From a checkpoint of a small transformer trained on Wikipedia: 20.6M parameters.
MLP neurons of a small language model. Each row is named by its layer, matrix (gate and up: input weights; down: output weights) and neuron, and shows model dimensions 16-111. Each number is 500 + 40 x the weight over its row's rms, rounded and kept within 0 to 999. Numbers have three digits each. A neuron's up and down rows have the sign that makes its largest values positive.
A block is one neuron, or neurons of one layer that tend to fire together. After each block is what it responds to, as a language model described it from the Wikipedia text at the highest values.

L9.gate144:505470492534502526442504475515532466509479398493441502595487491479568519501504533475457486452465532447440441489508513499598516459431438504558557543526514525446532554533479506526550512521458433546495446594529515500429552534499516523497562502491577518547467621467518547575461480510526492504
L9.up144:478417422528520537512550472569505586485494471433488513525522521518508522538436492453500476423471504466420531566500476530517461482423418512600488512534473458509483518631477530492546468482469490478547438455477511482443469477499504435439503429541526490463477504473488503478451428516434502493
L9.down144:552498471484557507453495528549495457468493455484487502495490483519506564499503525538537506487487534636531483543531540479479509469505416502477465517532430496505477510494473419548504463460544496587532507485460493521505488446437514481619508528462507449487444477453529460446466540491445468517
L9.gate228:451508456554469449513506472564449514518462450533554428477532541465441478481499558489440519490488492520543527483501548482425532480502515513547473493500451524539537445528459519518513510457441488483506520521502509537451555454498407506618424515462458514508560527518510501462420521510448516573
L9.up228:551487519536444576477588445527513508541511511576530419483531519495499507477481545476525542508526500531442474517562484523503424475497519518516485554523502545561507521534486481494524491439440484471444428489492560470472551456549486511508505516506476455511468531536475489493532544474482487544
L9.down228:494554483473541531483539500487537478459496508429545557493438485478461501476488512554538492482509543523502517442555478491473548465531452512494536531531527465528499520443547500410460523406457513520516604486510522540495486539518560495560521549472521383540411496417514433488486554472468571540
L9.gate233:535513515503481561514514522495489477499508470514467524464478489500507496564505545528509441450486458497558561455540478531465449474452538485542480495519400545462506608527474479529483441496457438515520473514539454524486557427535466538446584519479538458445486574478521553535474468474487547509
L9.up233:465504457460514554523457459492542437445513506580514462564480477478495476467459469482462458449557525498461542521548453491556428455485511486415533482532497556502500540484464510562485471577505511439492506448512528436473543561544469475446486468457465522467495554531483560529464499501510500490
L9.down233:485546498555462405486428551538465514466537463442549560490490436495483592463486417527542457494528483566560502464537438476498551482511407531519537533522508513514558466546550486573503493489512490568484570454514557461435504464476458436458499511584518530527475452528465448527477500565524538510
L9.gate282:473599469450611440482573413523521488539529454505473526491512503497563505543483485482499488489491463483441493494460483463469478504441500466477479482524512415435506537475389553567421513478485456506499545432443484488544504499460514447595503470495527449619486493488535525547595491583478533500
L9.up282:498515484518507481540517513524514470467521503499498513522451464479541564513486473469487544543482522481553493513546539536501535549448455499467509507470496460503515516425533492435572466507509516533530462573453517488509450535476490563481431533464575573549562530529501532474577502491546483509
L9.down282:509496517481515485495512467528476516563563534461466534469505491455475547547406504461566478453456480456464575392520513532508478443532434545569480505499523503474467537527480523527512479593577513504507540502535541559471484544512517482433533514571457498536529510488525557464522504531490554472
Description: Adjective word endings

L5.gate43:454564511491510433490531439469439486443522569505423469464502466510552492544475501507504448487447498501518536474553441479559464467471534486505458497499503503511435521411513499530508559509491514498503523453583465532449486534501458576474497526493478508502518512446500547560529538556405537579
L5.up43:502542509445485472521464514518460536473541487483525442466530516515419478540487487420506523515461500436450409496419450543540524509501494545481572492481471475550498556491561544522489536487537519464427462486499467508539545512406541460464481537498584529557494535499513524498517508456520555430
L5.down43:513549462513457533499509446460510485521472502443535514518486465571502445454425442512535470491528519489503495446523466530487527470503513551496498526500572476481551454461511468525534442473495550507548557554544542558443497497469495512456494501519541457500472461501514565542539511506542489514
L5.gate357:508455518539517569457411458463472438459532575441514564494483555489439560536487490452478494555510419491549441516503456480488524536503414503519418543473556491547529454542582515555459584458559533538557545464542471487506490522511432576519451512526466436506476573514516459526562545603462513479
L5.up357:445463451553553508477529527511463422490513556442508489526557599485446560512476572442537563505501431518512494510577477443452487502468392488496476559473545432478476500509515511478549509533454565493468490502469506495449489592513515527540492446469475460538524479423497519468528514540500535520
L5.down357:507515518454441509519539552535592486458437405489518499505524491477538474465531485501542425512545557458446521469478562490565481417542556435531502454518450462497476507501526551492470521463479499547431462485470462507523469455453541427497549560498484505454564458525462483477554501503514503544
L5.gate569:498566547500538543541573494462540505492499498544518520528503517523452534525478546558453428473471503475552454594517470454584469456500554482483469475493538505450468456377527500501462519419409526433506467592497423491480523573533537549492484522453485471535447526526539439517471480583489488512
L5.up569:487469490475470500477494573529512502476500547440556543494458438431508494512566472506499499506498548383605441354483434429462548468433527435503449478516557493532494509498439491452494579508508536487539524525456483572492493503426457492484472511520458506597504506471503465503500559544504535540
L5.down569:530545444464476578451525507509513452473564535429469471469558580457572602510491517515473502571429527554518525460472504513552467430564422482482506528566408463551489468452536489498480465534489513585478526483560472519472435493491508572519513487540513534452569516433519479514528505492464494486
L5.gate609:461485499492457520419552486515536497506438492437418465443535489515493548511505542497528507510536490479494490473583457485446540509503480463476492449518477498555491459505506553507556481549445459522554574463401453471489439533513480540506517506495509491554551532550487529590551610528443514459
L5.up609:469443592451455503482529520486575459463477425509458503530489488588546467537489533537541500515526467507458523507515469462531548541512459466492408579530510473547596459519548509459484540525507526506545506525465462469450507409436432442472523489484483427523472519452478553551533467593447468511
L5.down609:586474501513542543419468453482526503440504508452477489508475562518438474493471523512563573501517519489521520518459523467547476463543440545430455504548518461498465493561471452484415512451550533601532498497444516497521443461502522555499552496449571465497495539425537511449472493515514493508
Description: Verb inflection endings

L5.gate562:542573415540503514508513460506535446483481446473439382464484489504551509487559348478492488580470534532507520485516527512529524527441495506482512472549498581457495492520547469562512506474439423498577453528470443471544498436486530544608468494566417500510474479541508477566551470499535428520
L5.up562:497448510435451589497530504495487468565510509438479446494413531542561539506441510436474541449545510535497450563484521472598494544462501583546511510506506564425558403512559418491488506493496449474528533520535495496467463460452544462489447524586468510503515518483467565497472517514574497437
L5.down562:537499508455532416540466492577453466484514492433479522494435459435476463496485489460493512483463452509524552389473539552498513510509525464490485451512521486403495516569502478531495506500589458530545471498441498450467498511555553520548550517498496417480454487483449493471581431485536486486
L5.gate571:440492601457530430433491495523545446480485541470502480423454490498550503458473510498487502467469527540519525532477505389492504483455460578522508504538581496429548495502487504515452555539505476518536465538435541456461516534525472489547548504516504530483514547531532523518483480442537520445
L5.up571:502447577449579493570476467517556556519521419473475474498529449516480528555530531463470540565506565438529482519421503570490478572459499524484526508463462490403449434541503510484493495457486513514479542469435553531558549533477520494510493501473439530531508500522532532463458502547496464515
L5.down571:430512478519488508455547473474448469509477523484505460562483486542507540508434490544510477460498438479438453458532524576453545506505547479513446450471515442426448528573557497530494572530505568534492513531426569504486443472411474493533521485504454456514531512468488522571515491464502546571
L5.gate621:440556444448566447552511568502476401489517507527474436493569430467520493461489402478442529510532533527509474495543494430552497459534492563538543509513404526466456481524556503473453509566517497557485505560566479439504541489557548564534473485490520444447473543510433467544463596497545468503
L5.up621:458508443487531478486498445474468488444497562394515459430582436525515498471495495500549525471517544483524491439502467437594515477526540559542393498524501486562457489560538559455522496559505417549481511480525510531427504471498537556495489476524505528530463504478511514434462488539445564510
L5.down621:481458492463485505469498446592510538476565503503463492477492507545510577410515502589482513466500540496499504452454525498455473438525475530501459502484487497511568477488580520484618507479464497521482506532442482501572545508456435407510553523476504594549485524512510514473510502454600434459
L5.gate682:459527474448508525446477419523541485562510424519495517489544492576521510522476488473475519484500539440444484549503505520511531530551490567500545492527483478500556400533491458495543533523518512491541441483563495536521514425571581529517457496464478468486496467537582497450505482475557493521
L5.up682:467461420481536427493518481467571570604550488433451466506558537521515486553483460432511520507483564439375438485522438456478486456537522501533476481525525548543496528458439481543480491525529539500489525482595477488490573479492526501525488432482520509486475482512494518567449487433522530468
L5.down682:433448499563434527486569531530566516535496539509442440475557459519522526529458477523523488577434527494450491523486436569524467490483463508517480493564460540431487513448589419499493512435587494511506506535559497511520536474521464514552441437530514413539510437476508502570509480474571474439
Description: Mid-word syllable fragments

L9.gate102:517442453492566528502477460510445468482414454525431477526455529443519469408484499534460489509445446539532518451534465449539513527504538456511468507542569577532564420507521529468557490533479489541509416529533479487496561490536534512478500536554476529533501529522512442520448507548520545466
L9.up102:488491476443469476460483517469477503464476505491537478482491596518584554547537456536472509382490576513476447447499537556556507427477499505571534540490569527442461450556537462461484432507493512534538511543459525438483493497491504468430470518487500448491582495533447568460478451478482505467
L9.down102:560461509422537535517494524458427518496552498511534556472477492474570516493495449507471440446466463493482541502562467402512499476487524513530531536479555511543512466521521477546466456540551592550502520465572506524496466554510514509475503468485521564516516479533488531536443498423568525502
L9.gate138:499472543443541532525466536489462522544580472498476461619500482499526516471520494517419542380517447518499488491481474492560527426542528467533484475442552495546498495522490498495519493544491430430501485432507556504505595534552441519521573560503420388477503525488430538509506423555534520494
L9.up138:451432529523453479483528491416463468503446533500478467573471468450490473582519582551552488518503523466413492512429508530552556459520422516459551477449510473522485504535509430523522526503536383483574466470481430464516479528474482479420512506496514537548533475464533537472522586518440547506
L9.down138:496491565541508512521521483557403493438563483497472475477520487560518524499521458563533523365446480502475506544433560477512475493496539504496513486563563522426465560445520454432533522522477471515508529482504362481509524579492494543539538508525457480458547498533506487541573486526485491467
L9.gate556:543503514494458495457465465519515471563518502524473490540525505530549547542581562487510474544464524461551434518587445563549520534508493506500530473530481440534490488514471466515530569536535445457534462529455532521488466473539562465594492493500501516422504511493503562434519495437499457464
L9.up556:508472600448488488507516532554454486500506523506507414540548519577438511484441518542515480489527468490542516504444464539429505505520442457527502404523483456464476487506528487474500493498589576498522474512514504486423516407457482432537521486491490565582489513445465555470520518492508538454
L9.down556:465415562549501528488457473490480485566563495553547424513499516486525471507405496536504520500471451408497589582454558592471464498498528494505473527456489464548551463471507439504504510493500502499519563508478401507484443529516498433516508492543525492507490497567448487524534487528460468492
L9.gate572:472490507457497504486465478495498404522556445475511524539551443519543493532497488490536468440513474510479515547469463503463490571523464528510557549533500573536517508482529441552455479500531484507610528497516453510487534503566475501470482470530452523439537540474540437544529535531553536501
L9.up572:470468466546472487487441443507533535514583484533515509524499440537541495530553542529554599463509486557493501529445445531517523500572518528505509489522551493464512571498518528474494487537481498570537517501531441446467482510559569444490552564488555492549503510466499556509539497555582502503
L9.down572:495464529569494504528496512532558493536542511534505447478545473554539450484498525494520542449474530516469521454475466573449508550442527461534521586545518520534501485448524491558489539477556488549512474490531494472430535553519507542575474523503491435444476482546518470445538473450541480438
Description: Word-start fragments and year digits

L5.gate330:509547500475509476482490437496488510488503487458483624515474478480524464550481639507530482488442511397457440543537515485531541534544459502462590496519552523446488469525492515522487467448510484418498549469485478521461526493463559564533486470523599496530500435528495502535489564485488439521
L5.up330:518463490471490488440414519482542437463440503530433479535523534502528559495546559526477563516472460538541454460491517501494538550448511525491489451465533507531468476524499404488474569437473509481537510465485478488460541506423500514561507464464496466457450497470498472472478453558493536484
L5.down330:438481513562520518525503499512469505524487556467466598498516429472498508499492440492554463542466555506567559531530497461457421460530450465488470524569496507488559443495502420568495479487491520529510479489554486473438481574496574499539485526488506498537468470516461496458464491502429476590
L5.gate540:517530534522454576562492490495442478478538469594494560470465440441516465617535584492488463542437471519514518519445490464501534455513483501461449466458578512477496480568484400469420471465447492431483504489458495515456525464543468490511512500507561523513443483420536413512543541568489490521
L5.up540:470518575505562499493490429501453523441494467536485437497446493540525504554493540423459379542506549544509539481509533548526543519458507603455489527416473537584456440531508506466480446509516522506460432529541427504496492557454451549512547505526548528536528514537447464544449577557458551512
L5.down540:457565481495519506510544501477503474419512526428475553477557484569457512539521493508541518474458454587562481470525465449473506448529537458491512430555532499462496427493472496429478515534455558468517585473539537558542449493464483528494455481500542479542502508488541518446550535527498459473
L5.gate647:553449440532483401543503544458559445509520536504508539503505449490518372554530512423500528524417489486560485543473469422531563487476506473458463569524577472452545514463476477504425568527490523500476489510506526573512492463503444482505492444463492557428503483431530542480512515494445571535
L5.up647:528509501553450472504483559449437430495501456499484524466495503536452472514486515484458430484431489566506505437476473468470572499528491514512501536577519408447465447460489500545447538519448491549426501512546525529504552567503451559486488515450416494466480580437528536495464519461488482581
L5.down647:466519497508544518388483459413457506529507485499459541526478514561458515507533474481457496504534570476543419495534494532390528440479464463476501462467524470523444457607456524541527526577510507513600506448495425486493510556484561558502411507547550431488472531505573555450524524506546491525
L5.gate754:529541511488411530440474521538514484490485453483559466437531482494484497520546479503497449558521471516511516440513470513499532527502512523511475473488595551523506546511535476488472484483532545479473560557453511424514509516450556525556504523610443480570437501501560577445509504509579418485
L5.up754:520544553548559437518496504543591545485437482599463536434510476531519481569536465493492501500378506483483532470515531512397510527468419441470490535534516514550486499537528509459504548471541500454541545563485577499467521487520500535454546525554488490415470442487506517515486519485577546542
L5.down754:490487537498542471447527524436460508467520540463543479504520554522510534451475480523482514507520513538459504530503578534485487422606488479544466489449486502530465531478583503520455537480470506615571525412464459522486525559502554488590517524472436447543597590402506583463549509527406544495
Description: Preposition-completing word pieces

L8.gate665:512579494425484514576488496497525510535496456496483500562466477498497521522475560506544507457460413462479507444519447494531570501528546495506461485547520475416390524480464533551533415510422486458492542533502499470514513457552473388492499482507487506565457507471456504478444486483455475476
L8.up665:417504484482465501537573452541483495549499463502523488561556483476501489541520478507500520471494502456501449465521508501514481465490493522470414581520501487467367547498464592527425452549523548501439475443452473508442445431477487464506494528479492546566510530493523446502478444495534473505
L8.down665:492506525521575462538452483492499463490527503557519510532501500569501509466494530470518427487431445545560520555473529513476458549485434460490504428482567504465499532513476558491509473444533555462562518506559528479476427519500535523580520508553519462514485427481505418559522501465513478560
Description: Complement-introducing prepositions

L9.gate74:472494470509541479499494405554487525609414452471529489466543507455467496559487526484543471467455484553478452497428504459494480505531478450493436557570475500525448531547505558557483481455453465552538538476554481498459482552466477525541497494538482434493473466514504462546527462510421483533
L9.up74:487463559465527594505499484525566469521559402543436547502530543435454589536456471492523481520476510474518457518451501512563541543513506438577428527528491529447487567615500538566392440510480480510515530565459537515469446460496501547460494442424516524519545550518520493522507460508452504531
L9.down74:496456464521481481468415557532528444538547576530517545530613523506517553499563512539488512584497499518556499510480522502550481430540520512520563476533480513456484498500472439518524476476485481487528608514407497493483502524514509462560586489524504463516433474515578518517534439445441471513
L9.gate342:504507502522502477451491481500519570490441469511542520564456524482519529412640515471491461532486528485528419484460487507539482438462430446523466502451563561466489498522468443557475512505417484575464549445492480520491454481484447530464540514583473554524496535497590473547585474460459458571
L9.up342:467479438479588557514503525557446514508538511536509568405481517522503514534493475475460503504515495477531590560519504429535503512488502525482486556466485523507429490491513555470475483506509517545489438457521468488498491435441544572481485532569498545497516477511496468552494541562429518510
L9.down342:467424586517535523495535474534518484499450501491563509492524540489479451483547499498530487506520531471454467512519534569507555529556536504513410515544544535556515475585442472520435475481469501555439583471495456542459484489620598488430579560502540539487496441467544601493505495469508505518
L9.gate419:513556433562559584477509538519497516547450512451468476478514496526542504477527509446442452455414427533490534509465453506525487491469470554529479466484537478484484484478483469552516529467449495510485498454458503514477478454480518460465485477479486572566507432491540528458471537438509519425
L9.up419:521509529553463491533501494581553428483517599529580556520521461478424474466464474508510445506541499469548532536519560445489485493494503478511521461454500526524502477514492456469549478450547502456426484522459443501453480434508531529491495548577450455539485529465545486534524501538504497501
L9.down419:536527496488479408477578509480564461519519518456499501499509507451515522540434518464545515535475519513477483527530576585520507481454405500507459471461484427583514593567516563454498509526529508478520510452542520553509542537541470518431528462470516446466519571553479489553514467427486479525
L9.gate427:496477550499401517572509457501453517593488497429506484531509606493483528454566544510495514509500531508515488469501563501510529529498447450592482532559480491521546501458459524505559488544499446476510471524475497534440543486517524537583485505498428472473548506514498442503434524545489449522
L9.up427:514467588521497546513460416507523475517488476508530522518562620541427536541541517455467487491518451483481484502482552474476519593461460427444480458517484566525451486483497563493437511487463477410457469508552498476475548477517505565539531455514536551569527470430542531442426506499539424488
L9.down427:411544543512542427497519359488475442453578489505499543473517467574475518479460402523530526551471505456483526464474548574520487436554482466486498517534468538470521478496462508549493487493477496519603540443529550429505477534527491472534524522442510507456553493571541449547453474548488487544
Description: Verb-complement linking tokens

L8.gate720:461447541566503461538449439482480430472488561515496508552528481499545511461569556478524454445498509434458558472559502479507516477484510452531517396463483506428545518485592496500508509559453491497526495535516459460511500447512479450461464599574506479479486490454549585435522529428546457433
L8.up720:486546514562479525472538520521492484510492529462515488561479482501529535427453473493514476452540499558496510498500427452491545554460504548503525518501543442532570522513518492605501422491496511508514458527524464515520503486522551573508443534471528541495523518564513595399489525435452513476
L8.down720:593564556508560506547544589579508490482486521508523549501546477481457503516552554507529448432435472575518531555506472512492429517448488509517490553549492512513514506510487507602377530540485548503503523498527490473443483420520427433522538491581455456530506521476527518440470476512533499484
Description: Adjective-forming suffix endings

L9.gate163:481470507508531452533501443470543546512501527533520493573570494475527492492515544482525516452535491510490469554516558444494502523473527506498533497474552496466492522515568454508497425489526451487542448448513427517440457486451468531507509463485534505505504556499453520503483582435514452478
L9.up163:492483486548492462424479511525542537537484514525506495548588466441502515484541548439463501451509493458570424488471460510494472494514524477607498494471434527514490464441468537538465495526532505486547541521512546522492473478424466454480473413505518500534521517477493515531468555522429514454
L9.down163:449531515543472442534385475469480478430568557492503494511436522529491563477489428506503546592470551582497527476485455482525410446470501458455530496542533488484499503473511459472498502496550538533420457451487468438440541483553518460491423437497584448509465509442544489498524518458536569499
L9.gate186:508518537519498486469422584531517406536522580506497509477523474540501469465470564552574485468529529557520468444490529467537505532430498503484463515550475449529473442520438554510549495585531531497589515503503507452481528505473470529441440483462459482571429533512530538522511539525490425536
L9.up186:527497480476488470459481553516463469492554556534487445448565550475459475501512547494491438543492487484512529418498507431495475499514464466504507549424527555511492508495429457478445545523483529537546472524493482508487493534472467537523433538626492526510497505526502535548485472501464456526
L9.down186:566494506444497568489481468546477448509504500589437572471523533515519511447590482540475505526472527490516471420542484467484451420428457429552430482487521517489530485543510552555545475504508485444461551451401537452455449422569540504477462486466438472538481486383427503565508569513496492442
L9.gate511:487526527514507502473500403477430438529507452524486504573470519454510448469502498493547512526443527517491463432631570474506592506555478476480516539521583501520524461512472474464498485523554472473470498505495533464468529405489525508549505464521471461495451510463497515582490536511524414539
L9.up511:522511473511522506550418487509473542548506487559558520538484451520499494487536491486493459472531482475397445480490473546428568471469566538473523553488458449428496471508432476515481555477499481521442506483485468582570483532447447552586504530491486482617476533499428506559534490525544499489
L9.down511:458568498533506498558502516430536465483439426494539395519465539539526456467509505506561575435489551469517483518479524556492484472498537512462515437511550484523511515447476462505510456483476498536511495448593509444440549566508519475428514468554530506423512451475500505420461540512453455559
L9.gate544:526546570486441487498536525510543434467475521474539502535538492548515448522513517597506491511503496538524512483554477491400496460489431523543501479516442459510449559510488544516543457527504585514469478449485473595380475467556505585586448421473547539540525488503593540538456522544481495505
L9.up544:415533511525423440516523481483444487496508547471502508467512459511500502437529528503496488466468584507520535447540460544492518507497526549484539493454535506587479487506486474522456577531494534530430512491539493559433485501465496564494507540523500446550482469495459530574528521524489477601
L9.down544:537477507465484489468467435477478434429431440452532473454581482518518505520457544609567540472523551548564450529512504452421509492507539442533513526490524511449503513472474540483518504504409409533493487467422534539431472487533542527578467531438497473485476495543511479515536497499492453491
Description: Reporting-verb endings and "and"

L5.gate472:483464477505504609516544518546471573542514505540536535428510444501444440502549494453443530458503509471469578520575512429463457503508458513494488520509475549475413495463432545506495490521560507462486490511479442466522459511486459525469502473562523509488520544532498510481480457513532503532
L5.up472:438499490528518519480561529532467499502497503528518537463489448520425446542499496433480486471495525500530573525489468505498501468512461523540482619500513472509516461460504527533516480529515474445510442535533404478483539485519540500460520512457549535490440474472538459482481510485519403574
L5.down472:461496454521512492502454465536548498483565525471477425454521469486400523573530549490525474496578484500482657558592518426532367481474428479486451530418486491496511442438470465489490516461488589473537582519440567522473451432510451477500484488562506558491548479556467495546498475523534431468
L5.gate477:475513438542454477461499530524500456508508505521557539474507455508479448495552542533475485498477480514457536560483508442549442519445501469479546482495464554430551465502477559489475503569509487495502545541404537508521519507528534477474518481423544531482485538464513562489581453539527471494
L5.up477:502491506469564567496487557542510481457632528467533512509556506526546469467568559498540492509484484439413535542522462494491509484605541494493526475567404487507502454494448501455516460517487517460525511469524579461504407530454499499495557477596529539500512555474477550414514508476477506575
L5.down477:526553465507429498539531516498496539615487470536506533451477456555434536478554507455376531474473534508586482426464526460501457463468475515524450589516517529502472477481533537448489455488548528517515567506408474525471489480458455536472505518499568515520559485535508555504506459592528553435
L5.gate584:452503457546439530493510495501465542556494445537521523482615427528515511534504507475479506522456473544528566507495469426486515511424466561515499578539521462523446462519465541450503443474587507536502489600562410452471563562493505438534480520538528551553505517469558480540447507584525493568
L5.up584:429549525493508517452538536520430559600520449509518435439480474475475487580463498446463492470405514503508549466469486511519476537483482535519510534538520516531510495455478508511527422534540485403524495498558538450481585553542548493493581519485521537515548426573512459579480434464544545523
L5.down584:524495489466499507481516556484465481501613531494564553507515461464522419507580478519509512495554528492553553501467456452475485419464412514524528560472480439540471478547526608529470495499570560533517546514519522454524525513487533469505506448457520525554501554507571543509444454565470488491
L5.gate750:466522508509504547540510479527501495488488514453470460521434558454485495501568562496428463443395465503456517484505488463521479423461492546515520504551546482488522522517545530482481445514471396527551515411523530492528502482481497468430477445559544483507454501508528521427524521522516501525
L5.up750:497494530527520491465468542526496468533570529477490510518494486529471533552518505486427482506454477430461405457492504461562557480508443532650525452512585581492501520516486481513484389468473492517462509501498481501472454490500485547535387427549479523537468553507553558527487503462509493507
L5.down750:459515543473519504443530552571535543466528475535582524461483452506502528495525466526511465498562545513489594537457491518441515432495483550492438476510475537568489503500535499546461510502529550552528518447558443514440487449450460497488550449535496499513424588467520468491477500478449465541
Description: Possessive markers